{
  "num_hidden_layers": 10,
  "hidden_size": 768,
  "num_attention_heads": 12,
  "num_key_value_heads": 12,
  "head_dim": 64,
  "intermediate_size": 3072,
  "vocab_size": 30346,
  "hidden_act": "tanh_gelu",
  "norm": "layernorm",
  "norm_place": "pre",
  "norm_eps": 1e-05,
  "positions": "learned",
  "qk_norm": true,
  "attn_scale": 0.147,
  "bias": "all",
  "tie_word_embeddings": true,
  "parallel_block": false,
  "init": "normal",
  "init_std_qkv": 0.0174,
  "init_std_o": 0.00389,
  "init_std_up": 0.0174,
  "init_std_down": 0.00195,
  "optimizer": "adamw",
  "learning_rate": 0.000609,
  "beta1": 0.9,
  "beta2": 0.99,
  "weight_decay": 0.14,
  "lr_head": 0.00297,
  "warmup_steps": 339,
  "schedule": "wsd",
  "decay_fraction": 0.934,
  "decay_shape": "linear",
  "final_lr_fraction": 0.05,
  "batch_tokens": 65536,
  "max_seq_len": 1024,
  "doc_mask": false,
  "train_tokens": 984600000,
  "max_steps": 15024,
  "dataset": "wikipedia_en"
}
MLP neurons of a small language model. Each row is named by its layer, matrix (up: input weights) and neuron, and shows model dimensions 256-319. Each number is 128 + 24 x the weight over its row's rms, rounded and kept within 0 to 255.
A block is one neuron, or neurons of one layer that tend to fire together. Before each block is what it responds to, as a language model described it from the Wikipedia text at the highest values.

Description: Day number in dates. Day numbers right after a month name in US-style dates, often in tables or release lists (May 6, October 15), plus middle tokens of year spans and names (1990–91, of in University of).
L6.up273 [118 117 104 135 127 138 141 117 102 139 114 116 133 115 115 109 126  69 120 179 137 101 118 126 140  83  91 121 126 128 138 102 123 201 140  91 142 122 122 156 115 166 131 166 136 121 131 133 134 106 127 143  99 118 161 129 135 129 153 113 112 130 157 158]

Description: Separators inside numeric data. Punctuation splitting numbers in tables and statistics, such as decimal points (26.2, 5.4%), table pipes, minus/plus signs, thousands commas, score dashes.
L7.up28 [142 146 145 137 161 136 107 132 157 140 124  98 145 129  88 105 138 117 102 156 122 106 121 141 110 134 145 131 179 147  87 134 129 126  91  96  60 129 117 116 147 167 157 144  89 105 145  75 139 145 103 131 148 119 137 161 135 130 152 118 145 160 114 153]
L7.up559 [124 129 146 131 148 103 105 121 135 148 145  73 108 154  89 112  94 139 147 138 158 116 145 127 123 115 188 130 162 139 115 128 138 119 122 148 109 129 157 112 124 114 169 149  81 123 107  92 108  90  96 131 120 136 117 146  90 182 126 144 117 113 100 143]
L7.up866 [115 124 148 170 157 139 129 125 127 146 109 115 133 133 138 134 119 153 104 151 145 131 138 147 145  90 130 101 148 114 112 150 124 139 147 103 112 108 126 148 146 119 140 112 164  79 114 145 177 132 110 168 122 119 129 167 155 104 202 114 141 159  99 132]
L7.up1231 [143  97 139  89 103 105 127 129 101 124 105 118 133 123 127 126 126 107 113 164 147 146 153 134 139 126  86 120 135  94 118  89 131 121 126 163 141  99  95 127 115 125 110 112 147 106 144 164 121 107  98 122 147 109 171 135 144 156 164 104 124  81  94 123]
L7.up1849 [181 131 113 105 122 124 119 107 116 119 108 124 145 120  81 115  73 101 136 173 110 153 127 140 109 123 164 164 161 118 161 113 112 118 116 124 128  97 105 157 147 114 143 146 110 143 123 142 127 126  97 157 150 145 139 111 149 165 148 134 120 117  95 157]
L7.up2485 [184 152 135 106 102 125 193 104 111 164 172 126 177 153 152  91 113 161 151 122 143 138 171 127  84 132 155 136 100 111 159 100  80 125 137 151 105  90 131 100 131 107  93 168 105 146 135  98 152 134 178 126 117 169 104 157 122 131 111 139 137 113 126 172]
L7.up2526 [165 118 137  86 100 139 125 133 111 167 119 112 142 159 113  92 118 135 114 151 141 114 143 134 115 110 147 104 115 160 150 108 153 174 114 129 162 135  87 118 165 160 145 177 111  93  93 119 134 136  95 150 120 180 120 131 122 153 159 114 125 115  85 118]
L7.up2758 [138 136 110 103 146 119 126 120  99 154 163 129 168 125 125 135 111 112 131 176 124 128 147 142 106 134 145 164 138 139 153 121 117  94 104 150  98 153 128 137 152 135 105 143 130 129 139  87 110 157  95 114 169 129 150 134 108 177 126 135 145 128 111 146]

Description: Day number in dates. Day numbers right after a month name or after "on" in dates, e.g. January 18, on 20 April; also words following "on" and score dashes.
L5.up768 [152 101  95 110 152 132 162 121 155 131 132 143 157 110 144 119 154  76 127 127 146 112 124 175 111  90 111 109 112 120 131  85 156 100 163 129 110 120 144 133 187 114 142 160 133 134  96 132 157 108  97 124 108 144 163 127 116 131  96 111 103 110 121 123]
L5.up771 [153 126 109 101 157 138 135 120 102 125 104 114 123 142 147 116 126 118 137 173  91 161 109 147 112 131 153 151 121 137 146 127 101 140 130 193 157  71 123 139 120 136 137 134 125  95 128 116  89 178 115 153  84 154 121 132 119 136 119 125  96 131 125 133]
L5.up791 [160 113 108 141 160 143  92  97 125 115 153 106  98 101 183 127 122 139 133 161 140 121 141  92 140 159 165 127 102 133 106 155 118 148  99 118 128  88 128 178  99 128 139 154 157 106 137 120 129 145 114 123 112 173 100 128  96 115 148  78 131 124 104 159]
L5.up1394 [138 129 124 164 147 147 103  86 152 139 132 108 124 101 109  99 134  90 130 162 142 138 140 153 155  69 122  93 104 104 102  97 149 136  78 111 167 118 116 153 127 118 128 113 129 140 162 128 143 152 122 114 110 105 137 150 138 118 156 151  89 111 127 123]
L5.up2048 [143 116  96 112 160 134 134 121  73 131  99 134 142 130 148 118 100 100 113 128 113 110 149 134 152 124 108 109 134 101 159 111 141 173 120 141 171 109 125 128  99 105 129 187 156 111 139 108 129  94 117 133 107 147 129  65 104 120 125 129 121 129 163 107]
L5.up2253 [154 105  59 114 144 141 121 107 146 161 114  87 141  99  90 113 151 127 134 118 109 115 161 122 116  92 159  84 133 125 155 131 133 117 127 127 115 145 135 141 159 138 151 145  91 121 109 115 126 121 125 104 138 157 139 170 138 122 114 114 120 151 158 127]
L5.up2527 [140 102 123 128 103 122 133 108 131 165 105 144 151 124 146 123 120 130 125 121  89 111 143 158 105 147 128 109 133 122 116 156 132 143 131 143 139 131 165 138 108 111 106 106 138 117 123  88 106  80 112 138 121 164  91 157 100  77 189 116  45 152 123 123]
L5.up2747 [116 115  94 128 127 156 128 106 139 149 140 124 137 133 113 107 168 152 115 143 131 125 156 121  58 101 118 132 106 156 136  96 152 140 136 115 136  94 104 170 119 123 140 142 170 114 134 150 135 108  77 121  82 161 135 125 123 144 131 131 116 135 133 117]

Description: Partitive "of" after quantifiers. The word "of" right after one, part, all, list or top, as in "one of the", "part of"; weaker on separators inside numbers like 3,900, 8.23.
L5.up70 [129 124 136 158 113 131 134 104 150 137 141 109  95 126  79 118 141 122 139 123 156 148 147 116  78 133 123 115 174 131 138  99 119 108 136 148 152 145 127 126 104 137 157 107 112 119 159 125 156 178 128 111 160 146 161 126  92 140 165 152  96 133 151 121]
L5.up611 [152 160 133 148 117 115 159  99 120 150 123  96 102 114 120 149 135 172 184 165 132 135 160 126 105 155 150 164 118  87  78 158  98 137  78 111 119 129 128 162 111 127  98 137  96 116 119  94 143 111 130 131 162 118 117 127 170 115 153 129 114 128 116 139]
L5.up973 [159 113 103 117 107 143 157 114 114 119 134 125 158  94  98 138  98 177 140 117 137  71 135 139 142 149 123 137 127 108 128  86  99 156 114 107 120 117 102 112 122  83 136 114  95 150  96  73 116 134  92 117 166 123 164 177  90 147 148 124 123 145 139 153]
L5.up1134 [140 145 162 122  76 142  68 116 136 166 162  74 122 140 113  94 114 154 149 152 119 111 182 135 101 132 125 147 121 124 105  98 119 139  94 109 119 140 137 146  96 153 123 118  80 137 140 102 133 138 110 141 136 155 140 108 117 145 126 126 127 101 143 140]
L5.up1244 [114 154 109 186 148 138 130 121 124 155 112 148 156 193  99 110  84 168 146 148 140 114  97 116 110 152 158 136 104 108 157 141 134 158 145 129 151 140 103 131 112 131 123  89 112 101 154  79 123  88 128 109 136 118 134 176 101 143 163 123 141 122 106 174]
L5.up2243 [112 101 139 145 135 138 137  93 161 169 144  67 149 160 141  85 113 138 170 115 134  68 162 158  83 138 152 125 104  94 151 121 122 145  96 131 125 174 118 150  93 105 120  92 102 118 109 123 129 104 130 132 141 125 140 181 114 128 128 151 130 124 125 152]
L5.up2481 [119 153 142 115 120 157  64 112 108 143 107  46  95  88 147 101 121 139 116 143 123 106 111  92 162 127 101 158 146 109 127  73  84 149 124 142 135 171 113 127 122 124 110 134 121 117 140  97  82 116 107 150 136 122 130 128 118 153 163 132 100 124 139 126]
L5.up2895 [136 122 141 127  94 127  93 119 112 158 138  96 129 151 148 136 105 158 135 106 117  92 160 120 143 153 122 146 101 141 134 132 109 134  76 131 104 118 128 133 136 128 153 124  93 142 140  95  88 117 137 123 154 130 142 168 114 163 120 122 131 137 135 171]

Description: Mid-number separators. Punctuation inside a number right after a digit: decimal points (20.4), en dashes in scores and win–loss records (18–6), degree signs in coordinates.
L6.up1651 [170  92 113 121 126 129  83 114  92 147 127 111 109  84 122 108 114 118 200 147 125 109 144 142 140  89 182 110 113 137 167 115 155 131  96 160 131 121 160 150  85 154 167 155  91 134  84 113 130 116 126 124 144 151 104 155 118 138 133  76 136 120 130 146]

Description: List coordinators. Commas, and, or and similar separators right after the first item of a coordinated list of nouns, such as "education, and", "Saipan and", "Mumbai, Pune".
L5.up64 [157 115 154 112 123 143 160 114 136 157 137  63 114 158 126  93  99 169 136 145 115 107 103  86 157 127 139 160 167 110 156 123 106 143 120 104 146 130 111 129 122 118 102 140 133  94 165 134 144 146 147  87 123 185 181 134 144 112 109 141  56 158 142 116]
L5.up416 [167 152 103 141 140 116  94 123 106 128 131 171 175  97 111 191 131 125 170 129 153 156 154 152 107  74 105 110 130  98 119 141 169 149 149 161 174 141 103 150 113 178 158  99 157 104 194 120 188 115  97  87 133 161 162 135 108 104 157 138 121 129  96 115]
L5.up1065 [159 112 128 113 141 156 119 119 151 126 173 131 113 146 117  69  87 138 143 138 127 145 123 173  84 122  60 165 195 112 171 129 134 122 122 141 128 109 144 104 186 133 154 151 107 153 117 104 123 129 137 128 104 165 165 108 133 116 126 113 111 125 142 136]
L5.up1271 [160 122 127 143 161 145  96 128 159 138 151 141 145 137 141 132 120 149 159 138 143 146 116 124  93 107 109 119 169 120 139  92 138 130 142 123 145 115 106 135 131 171 129 140 145  80 163 115 122  97 113 116 117 150 200  91  86  95 139 102  80 136 104 153]
L5.up1832 [148  90 150 113 191 127 141  93 144 135 134 141 183 109 151 100 103 124 131 140 138 134 144 102  79 114 112 121 159  79 147 144 105 164 138 114 144  88  92 101 140 125 130 114 148 103 141 105 137 112  74 108 113 179 113 131  89 145 119 125 139 185 113 166]
L5.up2448 [158 134 161 133 139 134 162 107 192 144 125 154 159 113 118  86 115 155 174 127 133  88 128  90 116 153 130 154 178 128 103 133 107 156 149 166 177 140 129 116 121 165 129 102 142 129 139 120 125 148 113 100 144 105 139 128 109 113 145 129 117 135 130 167]
L5.up2680 [126 107 140  90 154 131 107 120 146 133 116 149 147 123 154 119 117 113 140 142 135 141 139 113 124  98 144 158 100  73 127 152 121 146 124 138 150 133  99 131 124 160 140 152 131 113 128 114 155 121 115 118 119 182 167 144 124 136 139 111 124 159  96 146]
L5.up2922 [147 159 150 116 138 133 129  92 127 108 143  82 111 126 115  86 168 131 125 117 125 118 103 158 149  82 134 131 137 137 146  88 141 110 101 114 120 163 129 108 124 169 170 152  99 132 142 111 142 127 123 146 115 134 161 122 104  97 104 143  53  82  85  96]

Description: Coordinators in noun lists. Coordinating tokens (and, comma, or, slash, &) joining nouns or modifiers in a list, e.g. local, regional and national; public and private; films and television.
L7.up89 [165 113 120 104  81 138  97  93 117 144 148 128 113  90  94 122  97 143 125  84 140  80 115 136 106  70 161 139 124 141 155 104 136 125 123 151 130 105 147 170 132 125  91 158  99 111 117 129 124 113 122 136 124 120 163 150 105 125  92 134  85 150  94 113]
L7.up130 [104 166 132 149 125 147 163 103 158 141 147 152 142 102 113 121 165 109 136 144 147 128 152 130 108 112  94 155 147 128 158 154 140 121 114 118  84 150 125 139 129 110  82 175 158 158 130  92 137 130 121 107 114 135  96 136 101 128 163 142 104 155 120 100]
L7.up507 [156 156 130 104 160 146 115 107 154 131 153 168 142 111 117 125 106 126 157 145 135 119 134 115 122  89 130 128 136  94 146 156 111 157 148 105 124 109 116 146 129  98 188 129 143  76 180 120 126 131 125  98  84 214 141 156 113 124 111 146 124 129  98 156]
L7.up2016 [ 98 103 107 118 132 137 114  91 133 109 122  82 159  99 138  99 136 134 153 134 146  78 115 142 142 120 126 123 145 142 162 152 114 166 111 131 104 156 107 135 131 127 148 142 118 135 124  75 113 133 141 146 155 179 138 193 152 159 119 157 100 122 139 137]
L7.up2252 [122 154 119 132 164 119 139 116  93 133 152 118 176 139 108 120  90 135 125 100 139 117 119 135 119 148 132 132 139 107 112 114 111 122 120 127 145 112 129 132 129 112 109 115 174 111 133  98 117 114 144 158 144 134 126 128 137 119 158 150  86 156  97 128]
L7.up2424 [164 157 138 121 172 136 147 137 140 138 141 161 131 136 113 114 139  91 167 141 156 161 132 112 145 165  79 160 155 110 134 146 144 118 127  98 102 169 102 119 141 101 146 157 139  94 164 143 140 114 126 103  88 137 140 141 160 154 166  83 113 122 103 142]
L7.up2689 [181 116 177 150 130 141 157 109 132 119 103 159 151 105  98 111 132 101 115 150  96  90 137 146 174 125 121 125 128 121 145 113 127 136 107 144 146 158 114 153 157 118 154 119 171 170 123  81  96 121  98 105  69 151 129 126  64 128 132 138 101 167 128 141]
L7.up2916 [157 111 131 143 138 141 124  88 139 130 127  89  93 179 150 120 125 117 156 175 139  66 130 121 139 105 118 146 151 100 125  90 135 120 134 120 137 156 166 130 176 126 133 163  95 186 121 136 115 141 138 102  88 108 131 118 122 125 113 126 138 175 108 113]

Description: Start of date ranges. Start years and dates opening a span, such as birth years in bios (1848–1880) and "from 1996 until"; also Wikipedia table header ends.
L7.up79 [197 119  90 108 134 106 153  94 120 142 123 153 122 114 144 133 125 115 138 126 130  97 128 162 109 170 125 152 153 139 126 139 103 162 159 159 118 130 141 150 118  97 128  93  87 167 101 136 138 128 115 114  87 120 149 150 128 123 116 108 131 138  79 133]
L7.up188 [155 117  85 102 147 133 109 132 105 121 114 143 198 139 132  54 145 139 128 110 131  95 104 127 108 138 123 137 125 112 137 125 143 134  68 134 117 134 148 155 160 145 149 106  89  84 117 119 165  96 140  99 115 125 127 125 133 153 127 153 135 158 105 115]
L7.up389 [174 111  93 107 135 132 101  93 110 114  86 127 117 167 105 131 185 152 192 121  75  97 125 111 106 136  91 105 106 110 132 124 116 174 124 166 121 110 168 177 156 157  90 193 105 149 171 106 122 109 116  71 125 129 114 123 132 159 165  97 128 120 168 146]
L7.up599 [146 110 111 142 129 127 114 125 134 150  95 161 134 145 117  88  94 111 178 133 161 145 156 119 100 151 131 108 222 126 126 145 116 114 152 110 106  97 116 109 125 144 131 119 114 172 124 156 162 117 103 107 145 133 103 126  86 111 116 120  99 138 143 160]
L7.up1253 [132 138 101 139 140 195 111  77 133 130 115 162 136  99 123 116 163 169 144 125 177 107 134 114 109 123 165 118 145 123 138 150 108 127 116 135 156 108 116 158 110 145 142 165 135 129 118 127 109 144 159 125 107 107  93 153 112  96 144  98 152 112  93 112]
L7.up1386 [184 121 104 143 134 129 102 114 137 101 171 141 157 129 155 108 156 108 176 124 159 141 154 138 121 160 107 127 170 107 110 132 151 108 156 116 135  79 144 125 162 140 127 132 105 131  97 130 170 117 108 123 109 116 133 125 109 143 112 118 142 141 110 123]
L7.up1825 [119 112 144 162 113 149 124  82 172 151 122 118 144 137 105  94 138 152 170 115 174 144 163 153 120 123 113 102 112  78 132 148 123 148 154 135 117 105 147 153 131 174  96 145 122 157 124 104 150 125 100 135 150 142  89 136 103 115  95 113 120 152 120 145]
L7.up2490 [141 139 119 142 142 141  98  70  99  90 136 122 122 137 137 103 161 104 129 156 102 117 124 122 120 141 137 133 121 107 102 117  97 161 123 143 135 136 132 131 116 125 105 136 164 151 123 155 160 153 155 123 124 146 115 130 141 162 146 138 100 141 149 160]

Description: Music release attribution. Tokens in music articles that link a work to its artist or label, chiefly "by" after "is a song/studio album", plus label names and separators in discography tables.
L6.up2060 [165 150 160  99 155 127 139 105 135 172 110 127 137 131 138 140 113 114 137 145  95  75 142 107 116 125 122  76 165 154 179  75  91 104 108 149 152 139 139 113 182 132 149 157 132 103 172 144 114 161 100 123  65 136 106 134 126 123 131 133 117 132  77  85]

Description: Set-member and example markers. Words that pick out members or examples of a just-named group, such as as in such as, including, others, those, several and colon lists.
L6.up2849 [127  93 157 153 128 123 114 144 103 135 157 144 108 115  92  97  67 143 124 194 148 137 147 137  96 132  99 126 175 112 122 139 140 139 117 161  88 146 145 148 134 181 125 137 151 117 112 129 112  92 115 129 181 114 150 123  64 152 184 107 134 116 102 127]

Description: Plural noun-phrase openers. Words starting a plural noun phrase after quantity or existential cues like "one of", "four of", "there are", "many", e.g. the, good, occasional.
L7.up64 [138  87 146 150 126 128 139 130 118 144 134 109 120 124 124  74 111 132 105 110 131 143 126 197 103 139  89 138 157 134 128 149 177 142  77 175 135 114 102 128 146 104 159 101 128 126 113 121 122  90 168 125 128 133 157 130 159 152 149 139 108 133 112 112]
L7.up387 [180 128 149 128 110 126 144 125 146 136 125  88 114 151  92  97 122  72 159 144 189 133 135 160 124 151 114 140 140 135 111  99 115 183 108 132 114 151  92 155 117 138 145 115 105 106 146 143 129 135 155 138 100 158 168 122 150 148 134 146 108 160 131 122]
L7.up1757 [162 148 143 130 135 173 180 165 126 137 125 136 155  96 121 132 120 130 139 158 146 128 137 103 139 143 119 114 160 102 109 128 151 145 111 116 166 170 135 152 126 129 138  85 119  95 176 141 151 128 133 121 127 144 131 143 137 112 143 114 134 126  57 167]
L7.up1802 [133 122 132 106 107 110 100 131 135 144 117  76 122 165 116 114 114 102 176 173 153 125 148 122 132 142 128 160 150 144 103  83 107 164  77 142 141 139 106 156 110 144 120 125 116 145 165 113 121 162 136 158 137 154 174 148 130 151 156 130 133 161 151 143]
L7.up2387 [150 127 119 123 116 117 147 132 131 128 112 126  93 170 114  95 171 105 120 173 176 123 116 120 133 162 101 133 166 135 128 163 123 161  79 163 127 113 128 161 101 116 134 123  91 142 161 124 149 162 119 130 132 139 156 145 139 132 152 175 126 175 137 112]
L7.up2428 [142 114 145 155 120 132 120 118 153 139 100 106 151 159 105 107 107 103 133 150 159 124 139 132 126  89 111 118 176 102 107 112 151 127 115 161 155 125 135 122 133 151 180 128 139  87 108 131  65 104 147 136 123  72 144 121 132 107 146 107 114 106  90 129]
L7.up2522 [184 125 146 189 115 141 143  97 138 151 156 145 141 135 109 107 117 108 155 131 128 125 185 154  97  92 157 121 177 128  96 118 112 135 120 147 114  89 136 154 118 151 174 136 132 145 127 113  50 134 130 181 139 127 118  89  94 114 192 140 124 132 122  99]
L7.up2574 [158 111 125 146 109 132 142 105 122 143 157 132 103 112  92 136 114 104 137 138 158 111 132 134 124 124 121 161 117 121 126  78 132 147 124 106 152 142 118 139 133 124 154 107 133 107 174 121 108 138 144 133 117 177 138 127 162  92 181 133 134 115 117  99]

Description: Coordinating connectors between nouns. Conjunctions and list separators (and, comma, &, or, hyphen) joining two nouns or noun phrases, as in Music & Fine Arts, research and extension, Bosnia and Herzegovina.
L6.up252 [188 103 137 106 130 132 145 102 150 126 134 134 160 144  89 111  86 119 156 137 139  69 106 103 129 105 151 144 117 111 132 132  98 111 121 142 137 134 125 100 110 106  98 133 124 150 136 126 133 129  95 141 112 220 150 134  93 136 106 121 133 157 124 164]

Description: Before album or work titles. Words just before an album, film or book name in music and media articles, like third, their, 1995, plus discography table pipes.
L7.up450 [122 133 143  82 156 164 153 105 158 168 142 150 111 123 164 105 127 141 139 132 103 102 160 109  96 127 144 111 113 158 158 108  88 107 122 129 116 124 106  94 173 107 131 117 132 122 137 131 100 111  85 105 124 117 114 128 124 105 168 128 164 139  95  98]
L7.up1029 [103 146 158 111 142 133 123 125 145 159  72 103 134 136 115 125 122 149 114 114 115  99 157  99 125 159 150 108 149 177 138  97 114 103  62 141 158 116 116 106 161 165 182 134 110 109 172  72 119 140 112 122 109 133 118 138  98 115 135 148 113 118 116  74]
L7.up1449 [105 131 121  94 160 130 175 148 131 138 108 166 157 122 130 130 141 176 135 140 105 114 121  99  71 137 101 158 133 113 158  55 124 113 100 138 120 113 109 116 124 177 141 140 111  50 160 116 161 101 131 134 159 144 136 123 149 120  84 120 156 110 114 120]
L7.up1470 [130 154 125 104 140 120 107 141 106 155  85 110 100 127 138 151 119  96 131 159 131 108 157 118 127 109 122  91 139 116 122  78 105  99  91 126 112 117 118 106 150 156  93 126 108 163 135  88 128 134  99 104 148  97  99 157 127 100  99 117 125 100 140 127]
L7.up1569 [118  73  94 115 131 114 132 146 126 151 100 110 123  92 104 113 130 182 142 120 151 108 123  99  96 107  89 100 111 136 169 116 126 176  91 180 140 151 130 143 128 149 129 148 157 149 113 135 100 145 144  71 130 120 138 135 111 141 166 109 127 124  95 172]
L7.up1854 [132  67 141 138 150 137  95 116  59 148  89 137 135 116 127 134 106 122 139 144 111 112 159 104 127 101 151 106 126 158 110  93 137 136 117 173 126 117 107 130 155 164 146 121 146 119 139  71 154 126  91  85 121 139 135 116  77  79 152  61 147 143  89 145]
L7.up2716 [119  86 113 100 119 145 170 140 131 156 139 133 135 101 106 130 144 153 151 141 129 158 138 129 147 147  96  91 134 141 101 138 133 106 131 117  77 154  77 120 156 109 109 124 205 138 154 140 113 138 129 123 137 120 174 153 123  96 158 165 156 121 171 118]
L7.up3039 [127 100 142 144 115 110 121 130  88 171 122 167 133 114 107 151 103 120 137 110  81 135 111 114 159 129 149 117 149 143 156 135  95 131 116 110 123 126 128 111 152 130 113 158 114 106 148  94 107  73 132 129 135 123 105 142  82 143 149 106 143 101 148 141]

Description: Release metadata separators. Separators and verbs right after a release's name or field label, mostly in music discographies and infoboxes: Label:, table pipes before titles, "was released".
L5.up101 [100 121 153 133 138 143 136 146 145 149 125 116 161 118 169 141 107 139 119 152  90  65 124 129 110 146 101  99 142 119 165 141  80 148 119 130 100 134 155 122 169 137 120 131 148  95 147  73 132 120 147 100 136 180  93 128 152 135 128 115 150 104 133 170]
L5.up245 [126 109 190 149 124 119  91 107 135 167 115 120 151  92 111  80 127 129 157 133 123 129 157 111 132 132  68 100 153 119 148 121  87 179 125 134 119 149 120  96 164 139 132 135 150 142 154 107 162 144 147  90 158 170 150 145  78 103 108 101 128 131 103 151]
L5.up650 [161 102 109 121 167 130 123 124 113 133 148 101 115 114  87 120 129 154  87 149 129 128 134 116 132 176  87 147 125 165 118  94 144 119 131 132 140 131 139 116 177 192  97 140 126 132 122 133 110 144 150  82 144 141 141  64 113  98 126 130 148 106 138 139]
L5.up921 [105 102 126 151 124 142 112 140  93 149  75 144  85 160 158 103 139 116 100 153  95 101 113 160 146  79 102  79 121 137 124 118 170 107 145 156 116 109 129 117 121 112 106  74 106 128 106 155 153 167 107 123 137 136 109 157 117  99 150 141 156 147 106 118]
L5.up1465 [126 109 132 167 119 126 121 119 164 155  78 139 126  88 126 127 128 159 122 131 168 110 127 131 139 103  85 144 119 122 169  89 108 105 123 121 138 119 151 118 163 146 142 136 123 119 136 152 114 154 146 107 123 166 145 114  79 122 123 110 157 108  87  99]
L5.up1594 [129 131 134 135 127 136 122 115 120 189 126 143 135  93 133  60  83 120 136 124  96  81 163 124  95 131 100 100 145 168 156 105 149 169 122 122 129  93  97 107 137 133 145 105 135 103 121 142 134 176  97  84 161 161 119 127 137 102 142 132 119 141 167 118]
L5.up2166 [107 127 146 144 174 129  97  78 162 164 118 112 149 100 143 134 132 122 124 128 134  69 137 113 109 136  94 115 154 154 107  90 112 140 135 135  38 114 136 171 146 131 159 122 116  97 141 126 110 138 136 116 167 153 108 147 118  97 152 118 144 145  65 138]
L5.up2971 [137 144 132  95 161 114 107 109 144 146 133 125 141 124 140  95 133 120 128 133  90 120 124  97 125 128 102 118 158 133 137  70 115 137 110 124 106 142 121  90 183 101 136 113 136  69 103 110 138  85 141 127 111 149 111 122 103  74 154 110 149 129 127 120]

Description: Numeric separators within numbers. Separator punctuation after the leading digits of a number, such as decimal points, time colons or coordinate primes, in stats and tables: 14.43, 56:38, 39°56′.
L5.up32 [ 98 108 136 144 124 117 126 114 126 112  75  91 109 153  96 127  69 105 161 101 119 164 192 116 120 131 151 131 119 101 163 144 100 176  82 113 117 118 126 145  89  89 129 125  75 141 103 110 131 117 123 150 159 170 119 141 129 142 142  92 134 139 135 206]
L5.up739 [115 100 109 148 169  83  77 124  93 126 103  50 106 134 155 101 119 140 161 134 158 151 182 128 124 104 168 136 117 124 148 116 134 138  82 144 127 131 114 137 142 140 148 138 123 138 138 106 161 138 114 138 106 159 134 177  93 133 133  87 126 133 111 112]
L5.up880 [119 120 130  92 198 125 142 132 131 114 137  76 140 144 164 113 161 132 142 121 116 119 144 147 141 128 155 116 110  81 131 141 120 136 139 116 106 139 143 125 156 115 108 149  98 178 147  89 142 155 123 145 125 132 149 156 129 160 145 102 155 154 156 126]
L5.up1219 [171 129 165 138 154  86 110 111 115 129 151  76 111 122 107 104 139 159 150 128 138 107 113 118 120 116 116 120 195 114 121 121  82 122 116 126 116 133 165 103  77 146 151 124  96  96 148 124 149  80 101 126 151 171 148 134 133 112 135 119 126 162 174 169]
L5.up1352 [153  83 129 129 148 113 160 100 124 151 148 105 130 122 119 116 121 138 160 153 106 112 125  99 135 100 164 138 112 124 147  69 101  89 129 162  77 111 149 124 134 133 111 122 112 148  98  92 149  81 165 128 133 144 151 175  83 117 131  85  77 107 113 186]
L5.up1411 [124  73 156 135 168 123 120 158 129 140  83  90  91 120 154 103  84 109 137 171 126 125 182  99 149 133 168 139 109 142 165 149 134 142 104 152 152 137 104 134 109 159 154 120  78 132 103 149 114 128 104 121 108 120 138 149 146 131  86  91 122 102 152 151]
L5.up2181 [137 101 136 157 170 137 113 112 105 166  85 139 122 102 107 132  94 170 142 134 137 134 171 126 123 127 151 126 167 120 150 131 129 132 138 182 107 142 159 119 153 155 114 153  97 156 153 124 142 171 112  61 121 153 124 159  84 158 126 114 159 132 109 121]
L5.up2704 [116  84 162 122 162 129  88 155 137 138 134  90  97  83 159  99 106 116 154 172 109  98 157 128 173 133 154  85 148 114 130 109 147 149  81 137 141 110 119 111 108 134 109 140 142 146 122  94  98 142 123 146 129 115 126 169 138 148 149 135 156 114 144 118]